Weights of a small transformer language model: 641M tokens.
MLP neurons of a small language model. Each row is named by its layer, matrix (gate and up: input weights) and neuron, and shows model dimensions 128-223. Each number is 128 + 32 x the weight over its row's rms, rounded and kept within 0 to 255. Numbers have three digits each. A neuron's up and down rows have the sign that makes its largest values positive.
After each neuron's rows, "fires on" lists the tokens most often at its 100 highest values on Wikipedia text that the model never trained on.

L5.gate343:160153156134159202086154113127116136140096166124057160136160111202182142119087120116042125120086105144149194156070131137163117113109113145149163131164161131170107063160114134087153111130219121178071134102160110106108118192146122143116129092126164134129135132148101139120110117153121187134
L5.up343:099142168115177144056119106154081109148169075175072113154107130128140132203108180130096111092137088149086134139064132127140170089176192063074130109126118150179072077150125147145155115140139093167128163169137109133153169113191082161109182073068165087132187068150088139103137124158133101125
fires on: "s", "-", "t", "y", "br", " "

L5.gate5:110125141183129231105140145104116128135157166104099175126130139156152120115113132089116143100137109140128129144073121103094155074069103179097154142166093165099135158164078172146141206114106146158141098109117158101124142143120142136154133148112116140119165163132106196181132123163152123112
L5.up5:134141130140090169164059135168086132136118162098134093138091094109112079157129106075137180108165102083159162138091139169086147073143126145141135183179161134093122137159034118136129149137129155154118125126117118107080097088103190162159137114128105069150167122158105118098100186117131164106
fires on: " |", "-"

L9.gate720:082062119157158130102128103136144151159126121158164101086188111088181147068158150128110140132141104104157172118116035123137207156134142098136122143131130142187187116184141162099141090164124084113138142092068133116163186157149122145138116147160154165113138094131158112102102130179123091125
L9.up720:051118085109160122124140156080137116176125119063079137114114136108112095151162105145121106082137143075117098062017101187132192139160152128126147146175131150166152096086190171122159168128145128092149184145128036127124152103080139105146144132104157135119086061144176124199217103129114142107
fires on: "S", "s"

L3.gate625:066125129183114167131132060127113137155125118134163163133082147109138144087145159120161149122138138127128109098127147164104120145149159170110128087078084122112106170115066050113200120150128047091056153115194148102046116072150134136153096145121113092154108126063126187137165156159122169107
L3.up625:112154101120138164105128103111095155176135136142182127092093091090129194061119153103102154084089168141133134095143068137174123108179162090177112114106143165197166110106079095185153184123079152163090194108086094136117133128139106147142128187140124081148107157186162133138114099153126147048
fires on: " An", "s", "au", "ü", " His"

L6.gate572:112068115197076143166142112107138151110151128109145106081143138137103140143101135167229196140106092121149104073143120175142114126132150087135169129111117175123073152154116139132060153082135110096111165101100139127183132116186101105169097173098092144135154134145157123093081108166124094126
L6.up572:156128088161125096091148028127108153100127199175115081111150165132174144067124116081173077102129109106129167080149144164118154099137177192117103107130084156107116121105100120158115122096161147117070157064116074113150096153153127143196108175137139178146208143115162074082130117158094115052
fires on: "f", "n", "w", "q", "s", "r"

L4.gate747:111154095183156102124166094156128160143133101174137138092151119116122149138139141081127095165158199148092163137086087160124173175098138146120160160104163165136101101138151118148127071072110091152111168122143094142130103097157098139125164141188146186114162177197081147159144107069157105141
L4.up747:033173150108130121109093120071101137157122101135126132122139151105099187119164119135187137154093146090152140125121180199109132127097129152132124115210146067109150090181133176127087147063111136123171134099180083098120131130100174130082201134171140093176130179088147182167134160118070148112
fires on: " "

L3.gate668:136103129105128057110099104202127106164050133184148143120112135049151102157050196129162130145138091138159189101113185114136096082112104176186128207133134149133082147116127208122167070082157073077107139120068158201148124104169119116113151121142139121114153146162110167133102116092133104181
L3.up668:147121151118087122097088152154145098086084212131130183126101141164134177158161143102122098122099148155153121108108132103131157047064128072123080133161163133116136056136082182106160149137161153125088173104114170131129150125140087135111131090140131207162114187138054085167178088039155157194
fires on: ".", "e", "or", "ü", "ent", "ed"

L3.gate248:114172064118112148155116128130126111169123089153169210172118157124127130228147148090100088152054182112096107118150136116168166084149148138089108074182108126138102072142124200129184120158116140174104174076123168118129159104119153100122112121113193122155100128120118099090177068122167113120
L3.up248:092150104149092136076166022156114105187172106109109148142130144108136072202157126118143075127118203082111133090138178179155117070168154109127114151173057105133111082142136120152169098174120194134134132143127129096159145120096088118096108150075128099119104084113117141167131115124153118132
fires on: "\n", " =", "),", " is", " zone", " information"

L10.gate756:108128111157194067111204174110095113161151114131132129113149045129163125203144167131116069106175118139168165074117165182085147128134139111097128109124134082088153104099137170148119146112184150142123106093089134159071148153134136123087133131158124143202124116113114119024125156113117089191
L10.up756:150180123090098139038144158150122119068094138119195111121098167104112142121124120214138160130177137138151132170120183181104106087124115105186145142139206135105096085183128127112213140142106092098094102162131069124163136121115090131093183076168135110149198160105149140154092131181173107156
fires on: " E", "e", "E"

L4.gate327:092149176114119119154182130143125129114140125130127126134079088138090139209077135152108147148142106099085128163163179126123225100179135052198115209159138097117080157158101114120109164075114142135139099108130127139093127102116155140138123108149138187139083124140134083156109106202158124067
L4.up327:081058149165154129085119119093140116102207126136017134096107109146100112142128116154180097080135182085146125184181112120069157133179202069160150143197129106140098110117114128113109132125121139116144110143129148064152156103099162108141140160194136153155060111149116101151114092173191086110
fires on: "s", "'", " her", " first"

L9.gate655:133199137136116177120135114120117131098094139119160181162067147168132134165114159156128081089190087096147196133165117131114077125119154060134113141102090113100090101125171166130148120169093148073127128194171135163105104131151084081112108108088156147105072127196081128087078161117129093149
L9.up655:145149109100117158089108124139092105132144092098126189092105171151120119134166093178092076166098095141131160156126179132126075128146118070151164120077174132089109108118149143074188070055117109147104114135127123159123090101098118128116144115172149126084068084083120216121064091148072114062
fires on: " E", "E", " Pa", " Y", " A", " Co"

L6.gate229:089147148057065133115108141111148164119106141139184125110151125151141154080095157134145120106132091163132129135103111181089127126168136116114081095043136096146088095163102115138152172106097099118152194109145139135149128116142094145143128172205194131155106153131145095106178141119155110115
L6.up229:078087083039131161129112151136180140152133154148093102111133101180069153121075130186169171081076179129102142126140149158157116162134099142086131157138137144084116146157076191113143094104091095187094101111176077144106104167096119128110158106105087123105141133080173150140122163120039119148
fires on: "rum", "ar", "y", "_", "ot", " "

L6.gate138:074189133117147122085120116161139094120136167144112115127108090159237167247118091139129137165071135147154133168119096185121080119166132102114147068099121139145112108099047142134118112185141116097124128100105159147178117150069163130144148129179094169125131063130134115120109104135117107159
L6.up138:141108127121161106138141109148137128076098129148122144091137103135129132122111096131110097131128190195089081168093138078127133112094156134087132132109168131098173140150103102133162124065112144079097166145129140117145074149144140116117110084158094190104145109112100127172143197122114153130
fires on: "s", ".", "e", "mi", "le", "ed"

L10.gate715:087116131115125224112069138135150126178119191168156123083131129159189111137112121165128116115079179107171131145120063107109129152135100098155154154195149172139080136091150171092102144138165085139135193145124146160102141141199148168139107085101158093147190121174139092107114100031194124063
L10.up715:165154125114167098174145115086202091145097142065108076083123142137158139101082103154183137152150173118110157171079038111111186145127141115082184172134114104096140128124150135137102126102173100124163153068108091168112116112132135119118171093147146108179144071171123112126122118094181124135
fires on: "1", "9", "pa", "s", "2", " "

L10.gate654:107052092125162134087139156111194138158145134103096151155161132112117138123136164163157164151153100127148127088105105176122155110131110172176112121122085105126115179139138069161124130089101125165139186170165111093152140105162115067159183110066137116130128121112177131088138190198146104158
L10.up654:142143129064113107156141097205109127162121141148039126097163143153141161119103139135070103078123081154149110150165118169140151129099101165127097130160139130155092170173111177122064118103126131131129080129165139130146114144152108140155111151134116219087148116116110126086116162168072099119
fires on: "w", "-", " up", " sub", " f"

L9.gate351:168133075111135141192161090111139143092077134139165128171110152096158133148176106133084133225114146122112109128120135142123172175075107119144134131112099148155117113123109139151183073170099111156081172103093135126134148115098083134131143102112181157128106137090164137150105156093058115110
L9.up351:059188110206118106070142130089121131128145125114107190109158230088147114160142179136132044127139173116130128205148137167117074076146122061123097175114145163088174166116142098101164119118076119145139110128145104116178144103123088138107128103134167093149097133140169147154153120149139177138
fires on: " ("

L4.gate705:052058091133131122148107053101078103107102130141172136058141143126139104120125129135093166148096118180153121065156106157132107157157095160127153146156107156135152124104168072132152120116136092146096145075133128136075140137073136111134106124137113185185164126125177190136078100133056086124
L4.up705:085144151116094149173132124211167127133137096096122100091124169117162167140148138088154149072148123117182052102127147094104132111161077179165157099127104112099112079170077081140100116139132103176153120139154118108120144134113107111106143185079173131069106142111135084110134117151081102137
fires on: "ed", "ar", "er", " of", "ron"

L3.gate558:151119107153103083122050131082087165126144201162137132064094115170162099156191050158137153161142137060076102147061099153068125155174152102111147153093155134168129154104102148154119153121156094172082118119159123179174186124116133088185115120126122144132138120131161171152114183063073087151
L3.up558:140170117104113172187163160138141147136086153113089112087155135151139141155151126136093174150167093117094128156159158125110060125143137114172083113120167064115115125168148080149118130180156077131125138146122119138120145131138111138138148108096100141214065104099114154117113131073064128177
fires on: "er", "r", "ers", "nar", " case", "ver"

L10.gate74:198093120074211148165146134144085133183111154156102122151052152131125164134165109128110122173133120127123144182137098120150149146143176120127158140126123126095137122181191099154080102106128095162120192156113187128095169124106125122135203083169115163082084128097111127124139117083191143072
L10.up74:133211212139131106159078094128110193178148173078093097118124174154113097170076088173100098127114168150138157119130153128121196071160083155153113042148122148097116135113089131123123114043186175138182122157151121096190110120090118099114156131113132064113122129153127124165105135101064072136
fires on: " ", ".", ",", " ("

L6.gate65:139146113115086101174141118120136114167132113083145095078098121122168128103139155123115145162117081176086182109155134144117104111124142140168057179168133117130114050176121133151078165181186181154096127152143109174102092119135118142145114095151129160164090136113086149122118160021146144178
L6.up65:115084116113152113096107122133155089076131164144136113129129150110133145112108120108142133182118109148125178089135141134100128058130131100115089175126177153154096092146099145091119089144184129103126092152121091155132159139167122124120133123115109142152176074155129155137176135058145092164
fires on: "es", "ed", "e", "d", "I", "di"

L4.gate335:056155156070151181058100133139130117179111072094158122128247122131202067100127145107109113150159154133140097059132117123123153177111174087148187152069149127133133072191142141128044093090123097172109147144146116087119149177098156094114114172165131122137141134112099175162122118131147080152
L4.up335:098090146171158141121165152102147154132098143115121101182137175117161067151199062123124108092102088097104134113174155101106110166070139093171183213131104146075146128160097120113089151107097148133093113096110115150134174117132074128149075142120143125092070128105133080068091058127140138158
fires on: "der", "er", "og", "em", "exp", "ir"

L6.gate282:169083117127180193144120075137142132121152167132105067132080207172142152133144140158140122136100109137118147157075092143135112111101094125134108180127123113121119054130132129151144181122144175161108125113166167100133115114059078122142152108152114159143169082099127089134125129191162081169
L6.up282:115157137116134163105147153091162089105145167133114150130139108091188139138133160140106098110130035133105162164122104141151143081108133141133125152115144142091112153082117177095143099121122075120150084126082117146090155058146075092147125157100157119096117142137153148212146131127104179135
fires on: "1", "2", " ", "–"

L4.gate560:112113098098152113092153166137143104144088060102165072111128111072113153081115137144142152201138219147141149093114157111138083171144130155120092083161154145114168144101114078093169170187096080174105157144074133132153205085135097137140159132104091118081093107144150107138107170134114145154
L4.up560:131104184189172053085102070133120138099111086149170093112101172073144124120134111080133134084124129091143102117144085106095163057135161152116102112091128110105138144161126116111071131164100110135087093137126138079146097077124103077108066129173155027136133149112122110134092125134078229091
fires on: " (", "o", "na", " or", "ri", "go"

L10.gate483:165115138140106098169112103118108141167111106114117114173099092144115117077206096142212089164152189180087145091185136110172168103133122137132189054062135160145123073085144089122131129097136115080105099149107116080193098137101135118105173139123138060102137178206125134089167158152149183082
L10.up483:115158153141127103100119132108032129139145108160154129124132137101177169110132146142122164163101134151071165170119111153102094122159171139136136159125169141113170093132109055133146152065141138097095115116178189069115157083120115134085207147196132182091101165134186148175226135131150142132
fires on: "}", ",", " ", " a", ")", "A"

L6.gate323:129154135108231129136103162122128116081172105137130156078113111136164107144143106221119151147086145090122148157183141155113201127112158108146125079108102111108192171103160068081130074084104123195138176137119143128149144200155088088197120180112144162099051156101087136156164134116087187138
L6.up323:109111142125107141169131110146159122126133134103066120160140178109139128208174095153153113073121126103199173130175105156150109178144091107195162158138124078090124107114110131028150069095129118059134130132156099181112168166165188118149086168182097128126125204175153121149212142107157184106
fires on: " ", "al", "tic", "oli", "li"

L6.gate292:179120066091104133142115080111122144101100069099149103145074128138114161157100122130111109119147123100135113132150103114128106140163115145176108121101132105085140129177041137076125134120152102149117129127140119147137100130116144146133131105090092087158118168133157161134149141177155181060
L6.up292:093109120083101098159075134137144146116107177099125125127060151200110165098139139162101166215191105146151091157126049133115111180151167149136192095111134071120095144238162056094119122091125170155106155148179119108167134142151105117178125165130147101152131077115138124080149110155093110092
fires on: "s", "ers", " above", " over"

L9.gate158:079076143210083120164117158145136153131168169137170108071155103100135177140133081126131098108141087149172186133115121112141105165140085170097143135137159133133132137168140100117135157106138110174130187152131069047130136110106118156103167125194094147182180095127160118122113127112142142173
L9.up158:111091175169097125111175114158150118120128126120195125118110103153110129128167159177136179145136134149097144137151126116150108167166129135082103152120123173169145134113108131126111130113119113097118168220159047088094170069134150166164090148150107170170174151105108162118056133130140120152
fires on: "9", "1", " ", "5", "0", "8"

L9.gate82:108185128084179113074159121080150132162131100134101213081137123118123125185182126124102177105136100083102119097156123165111127113077104107061138150109091120146198106063095092140153155115164113101124130133159104118129140110176123159147172108150151169095132093136068142138079122112118109137
L9.up82:145079139120079111139083128186149145098106090170156168204110112130092120177115096128158184153091143125134164107150115100185119120155177120133134166083151137115118098130172140085146116091154135157081108117157134150163134113145138076077157103065092166131079117113169169092119122169122127142
fires on: "'", " to", " he", " in"

L4.gate115:143150164120100118090124119160180123126121155125154163095130113066136168120101142112134107124127104121107155126134110084101115071094139137127108147112091082170060096110096157155065129157110199148070145103104160120163178089157063152119189120130050144166131143136119098043130103080119085121
L4.up115:135142146102135079183131108083084151100112128144110140093143142074126088143136141155165160105082121140124152104175091144085132097159174140131104181063104175138074132095139091116148143132069174103179133108096152165191141148183129168142085148172133165095140115133164115136070064171136080170
fires on: "r", "na", "ne", "ly", "mo", "ton"

L3.gate732:093111126080152095157170139129084093100179185135081101118157141080148087145177151120092162178200158086122088101146058168112097126090161134127113153113102090121116062159173147133148138112148097138156120147139157079136163130157167166153175197139164148148154070116172145130103155134158079146
L3.up732:158106116104159154184055093146119150112105144143069102128125200090102097098134139118088183147156121191120127149153145087157117099136142139122071172137134120161123125138104134109198114224101132143122165083179100117133084092095174138119153157094171064176123069139149165081149118115125127141
fires on: " of", "s", "en", " a", "ens"

L3.gate282:154128123102168154163172136096168101155171153161203117108166159092137113148126108171126137175147126155160168079118146105114178147155163105116152167070162099131102132128132130155063110101091107171139183119129116087132089196098175077093147104146102093121119134155099123119066104160100110137
L3.up282:139120119119125116090111140159117120125112116183105150101173101156162124090126169149158029132153135104106150192140154098140134086124120071149110188143148099110122116131115123166071095107127119129055142154103152107089051090126199114131110135093113153148074094161158131085099111124115103171
fires on: "ing", " of", " death", "e", "ke", "en"

L4.gate174:174118124108134163037150074110179113177072117079112113135174119099099127128143101118138081115120124093151131179137164072167131138137089140119134200120133105106107118123111160123130100169151114162091122123120109112110075109160177174072115083134133112135102124086102108119144060138091115074
L4.up174:149159127115170132078101065101145155159156090107132152068154151168117107100141139140108120134152189138144125107118106122096166123189182202013145134174165102103109154131146094165154152088056068145131103088086145128134116100175155188127173103159127087164076085134093068095073118152115109129
fires on: "s", "y", "is", "ship", "ation"

L4.gate296:115079107124162122194204108137136080136124107125205192086113057150181155164112079105160092156146127115131120083134137119075116165124135135165169091100147082179120124121130087168146094115107153174134150124124147152162132171116142103172138101144088140144071156135151136130163119144112081156
L4.up296:123116126128105131101145172139107122065087138074128186125094122112138170155140155134131104143122147110133139167141109145166147178098127122117089095101169134079149084156110085135094105162092132166143102096140089082072075044115137160087131129133088137117115122125156109155130166124096117134
fires on: " of", ".", "ing", "op"

L3.gate14:138055142174160129140080107108130166122167129149100080174135166169118056149123186154167163165177130154107198113097084070128112155153155154087137075142152138142165143113125139098139203112172152120111177140137143139147137113127125111138108130128106159108143122134155180149152143107100121102
L3.up14:120074139125198105142112118099173102157179122156116111114180140140170080063110177086117158184090170114119111104100132123154092138148121185154078176117080131095148169136108147124160130080136128167076108128152115134131105100131073173117174158148100164106124151103121125121101114089155144117
fires on: "ed", " living", "gen", "grad", " soil"

L10.gate677:101137106148086133086165146158155137101144089120162085141175154142153149186122127122125101184116088182205161131090169119093185118133155114160092148136154139169121165141102121153135124139147150113151137108154159151147134149097172116099078183122108172074107123141117139134123114147073157140
L10.up677:137129154126135079154126164145108166123194097050131094127118151147148114138162105155060100144146142117119086073142121083119195107161118107112093171064072099170115154154124161142130188150131090118137168086143114100142148043108143119157155146115189117153117128120135122110131111087095113139
fires on: " Sa", " to", " Na", "a", " To", "To"

L4.gate611:096055047076150171124152121112134139132125058113116090112095073148134053102162153094114127120183153130112149159112132138137173098110127083170076143128165153127124107142113087070068131087117093109131149153127141061123144184073139117113103123151191115143104143120141148155132088156120100108
L4.up611:120092144129199136073128091117184166090136140161100156108140101115172114141118087107124174081163100106128146093165144141101111124150123154116135109191163187128093157073171216079096125114114086110133145132162076107139174090103141099139185099123093103114012148112141088147139178123118132136
fires on: "er", "s", " her", " their", " its", "ir"

L5.gate607:129169148167084109131132106150154106138161085125092102139123109138148163124112131149144150188059138109083159133147053132150091114082115181170145087151099157095109124139106094148124081119162121152153142150192145202121173156155170143100145112115127178105160108130035114114133117147166111080
L5.up607:106095203148131112200125140094085105158116151129131098145164088133168114153128047154142110191146159118082120156055093127062105074095183158153087130138168126142095124186092076134146159164088103131117110172107121146129161131163140094149153094132102178161153131151018131119093094138135138114
fires on: "s", "ed", "y", "ing", "le"

L5.gate441:155095093195138146069084057112119147148151121158102189072116088133119099160154138162139138117124106117124127163124174123152123144135133156165181127182202139153156111182145159134165156102122092111140173108091149166134166164110125149107099210150111168149154118117168109132176087167166052154
L5.up441:147097102183140143086087116141125141175170136190120152134073103104102116107154136092131128092149048165058152134170151061142102137123145140178121154145147118153119093195075159113147108102102137138141164165122178137119160142122138155117124120161053146128132152147154149105194093169159120155
fires on: "s", " zone", "t", "th", "ph"

L4.gate543:132146111174125123162081169178143169185125194117149124182106124157157088104149090151121178144056179124155130098109129148188136070118160149125181115112176173098180099056139102182073089152097092163125127096158115074135145178112127120139161151145180120106107141151146113113103117146101130203
L4.up543:099158069105226134089133125114073145150132132093115107143152081131185152125136162089139099123082142162073140109134134150125109129176162135108090094169089143123163108132120136109138071176139121137121110084108120065081127112133113132161178138076148116120039211150146134136166093148095150148
fires on: "at", "el", "an", "ar", "ak"

L6.gate358:071179129143164090128139110122169150170116144096086163086167099103129099134095119165138124075108110163216109144103109115190129144108115146093108114125168161081179137116146170131152082090173105124150090102130049106157185099126111101124105078058094189118092226112163113143175160130130097155
L6.up358:161162150131121065104152119141117161103159142101043116133126146126145060174109111188139119140152162206125141137139120063157131118115116144093157110091165122128165115157140228150166087151123130176104152156107125125100110121124141060147141126064128135105110104123091118168183141114159081120
fires on: "le", "um", "throp", "ym", "th"

L3.gate525:115151076142189112148091107163128100134133123131176153136054125118124110168144094144103107073133156040126099091144131149128179173105121083076147151062089146071131049147145160172128133140071130100108120142171083127111091100118102203136107102144154170146112074103113136091114047161193096103
L3.up525:110176132136114121091128185137120129116097177188154124175072064152126158133144138092075114119173172102211188112131069128190142109097131142048054098100144176116117160121169136118151120092106068063148110132157189111200118144109095173108143142138183160171118120170096197132133108162162110146
fires on: " \"", "---|---|---|---|", "===", "\"", " After", "a"

L4.gate637:123120043104058163104101107105147073141138118149100162120127089150199115132149092155135173123154137143124106037099113150137147136146095148117162113114164138070139183115133121184145099153098144173117120170148112123131079111093150146156149167180124119156122094077091146105134194113107142110
L4.up637:118097114083090124121143120125147120179162141184035183098167111195133171116174125085116074096159138116161154150140144065131154100065085104174135168174153082119082159108124110130076103142154113130174147113141097109122056143110169096128167167168184085105134149157132105114128078161112095122
fires on: " |", "ing", "up", "hin", " out", " of"

L9.gate775:120153142103112148145156124114157136048103127187146121200193140099143071090134084149156123141156075107129130080193182095128076108143102144137133091090134074145094081145125100147174154156195102115069109166140156138105156175104116117124107176120171122100094112124184111109139147071150081128
L9.up775:116118120120119116078240128028116166088140142149193123115101150101181038107132121098097156080094125124095094113148170111131074145136124093110101041110142139132093215122121143195178127090141129133114145115116132088084128203095105110102133104098129163139168126111115080123122144095122131113
fires on: " Cle", "der", "cu", "ü", "er", " Em"

L4.gate214:106053133120135123051173042121123135165122123124164149103102110049113122113143153113102089130179103135107119123129098059139115100145127108120124146081156132075141057121186150169121180129131093126154086113133119124171210118117172079127134114133097149113180082172110104141129144153123105159
L4.up214:090107166099147114112080101090158149154148135118120134140188111128115079092163163070103109028160125196156132082202127103155144132136105100116063112109121115078113139164166147098131183129119127199123126107130081125167195129136136114169155123110182125130143135153145171091136124142097147147
fires on: "en", "ch", "g", "ens"

L10.gate155:108135088174081109202203098113091171125195130113064134163133125099196197147090073161141134098091072127133110116098104107095114133100160088104129138129134104117061185112112092178141112087111119087166127181175165120124151125120127082138117123048106070129092108061178124108085106164109130097
L10.up155:106100111100136090125126135152173173153091110104134152127224126112181148105147114102135135158144118065114128071052107170152142159110189153152093097163122078068140162144158160139196134104058176133147117105115110129191130097117103074134114142136146166167183118154148091115145096157117180148
fires on: " S", "s", "es", " books"

L4.gate551:152079137191131089095135191160165154105130140142151100155113071143159125126206058099096122155130113138090157136103187168158127113139158124103104156114148150092132089105128098170135148141146078142136103095136022084181115113144147051072091080136116131094110151146106132191090136139092142108
L4.up551:136093135086217111180157136086185167139157116146130104119113094080122115094162129136138153172125096135090134111122151159125197138160155116100123145142107123138078100148138184184126125146142123089154111111102120074140087108122116121113112157105133074131082127121087181140075040090106135117
fires on: " Na", "ba", "age"

L3.gate494:089146114099174123096090175049104133109085122141130150147111133165084128205183158173102174163117102143185077154172179119141124189190131168103079114135105155099101110143098172141153125149095136069169133133143096115121141124100096086137104172114164147109115134147188102159112089167068101171
L3.up494:080200092096134143129094132125139119148144123105122193131131142157133187133170170193140143151112100178154106150127138112164089151145140155120130118139116172135106128201103143098131104153146132156074124091125030068151117136070112117119111098067178121090100096106210113156133145122149115155
fires on: ",", "ur", "er", "ar", " October", "o"

L10.gate661:075157092129173062126096139156167155120135104074138107123094210097155165158157085131087133182039068155074113167145103136109105121178108124118136116152153172133141046050114034192103147087145121108177134158128150095072164136091172134148147165084100182137137154086091107175153134106086085092
L10.up661:157176188091125082125127110125190073138188120121100155143169131046104200087100129103172092094046089123129151169078164110122138113211173178126150124166170120127134138173106152110129109168118115131114118128085084124040159141145156099138083113112178121153055128130099163150133130130140114133
fires on: "-", " Film", " ", " a", "–"

L10.gate695:085155054172156129175156079104127131191122112111181112181134099181119113094163148132081098177112135162106105136094137116208121067143147163158157084192089168087152104158068128105139106102143121107145118095117104055112118107198127076109108214155171150158132149085148096131165132141155086168
L10.up695:144151075142123100149142111093112195135156139146124092162110133136131110150115116118094118146103091093087121118165127146143075108135115114136135173146104133103158085155121131199158113118170130108104206080142164180106094141151121142152126143128128102137134120165121115072104132222255097147
fires on: "s", "st", "w", "t", " "

L3.gate451:170085147167106143136119119123140101157160086096173125147115126057165161137179136105115104152107148132106124127155144117153126087130130100041190131087146077149183144084196141130149168157211149142116115100065127096144086110078157137100080124163141103110117043174091088158063141139123091159
L3.up451:114123173111154077095117113104085064143096102070170164130124123067123117220142187127107071137174118091084132054175141110160170114126108098071182101133112119104173131186157158154102135153187104099091170098104117117123135122106156148097116121123126084087083087123094122120071096143142141125
fires on: " is", " race", " zone", "born", " was"

L9.gate765:134060143117133113121203148135146142123112145136146121119205156114163147135112152159160102107138117147143145189122127119089053144155073080173155175105126215108090090099182197098110118110110111174110132156155040150114145140123184135120134129182114163136145168119122125072132176167114099130
L9.up765:141101121131198139125093131126180135086153099131127120131123149102137117071122127148171153102148196113052114169150058102089133133091135144170159077110130115111130149089143139198157069135149097123156129204141174084152175147149091220152115175115100130125145109118127177099084156098144074167
fires on: "2", "0", "5", "7", "3", "."

L4.gate784:140117097121106068112093111118135081213165093131152191136092127091137150102080113111130161161069108121121154110152098173133123126124073124136133187094130098111183189101179126157187113117112125111081110127132164127116162151142104108093109076160157112155109091129088122135072194146077131173
L4.up784:178119110097077106130105071104163134217183106077144140095144124123141132052113118112104135089131110138152105175226163162179092183166107117152169187139181112100195164112114127211159094169155123169114097139112173087144174094115125131109124082155100088149194120129104142132125167212107068092
fires on: " out", "mi", " Mi", "ki", "hi"

L3.gate159:147107134132123142099172077132118153101095116148132115111120108125189112130153085092191140109100079166135193095143148115089153122086067177134141127125085090126067076160132094144148135142163115075102123073147074133102084138144105160114084069168109149113163142114146118079153147115130158107
L3.up159:182094104053115144117129091099090118116120149135145133145179065136154129124148110122184127153048085119135091135112141141091139149103088148119126153124137142129100043119107112138115122126129146102115155037142084113140074105165066136118156076103135146156152069096102114116152139113124100122
fires on: "se", "e", "ine", "que", "po"

L10.gate28:071146096121182106132139179095175123137104157120149194151148146132185120131077148067142123129112145119076201112115155156117150168098090080151147177181159151185150126118166148163147142146085108108103142077134137101129133159145098179085161125115127145107158097088174121103090116167070110157
L10.up28:127128094105127117129183176141087095104118147093104201120052174133085093092079179087129131136076125140171148164136082142122066147102124114135126147137136168104193140091156108140101188120137158153125128104125104170108135152129129164130113106091135108143165164107082116100082126173120102117
fires on: "-", " (", "\\"

L6.gate411:171107121169131163129095138164107139099129151151152165128146145074126186173106113123117090139166146142082168174094107142185122151157110129137137132103147195055122126102092116103143132144182169138163104142116108117102142146136121153163149179097113135202114176124092146083121077165123140063
L6.up411:107131079130138116117113125076147108128129122132185128119087102097129123103101102082140169127157127126165103138144142138165063130167098133132094205156182179059138175123066092091108131139108138151130105136106104071069114148144164134133174112136173071161103108145084215146084079101127141085
fires on: "-", " |", "."

L3.gate431:152152112122159132165165101074165144168150224191140156131101200091164118103158117129211169097160103108103172095160126109068149091104122180071168096117099149120122126100160086134107147150158097130118124141131155134179049134173151134184098106151124151090160142138100128161121104147146110162
L3.up431:133092088142144085141119139122175165139160105121163146115128116125183121116139110198118153149105094124115135198171172100091150072131137118167150157171129167144143089140112099114151073137167086154086091166173135116182159091170140146115154134147092097083157082081189092140147154096115129104
fires on: " and", " in", " then", " also", " by", " to"

L9.gate268:119139115097118080158154115142132085115138128158127131167121122132138131154145091120178128161169112145169153078115134144067150130160127118111082073087140132134083141180119122114148149092107109129137163127166121103141144120104088066172146145129108125197071137075132175096156166139135104099
L9.up268:124077067157094119083107128151080176129120173134158119097129093139174170086157094097187021166177120153116138119149050123212117137113185113159156184154125125144123190149126100131165108122153200096128141101152127116209103102208137142154116147126136110121116135073118076148134188141127114066
fires on: "s", " years"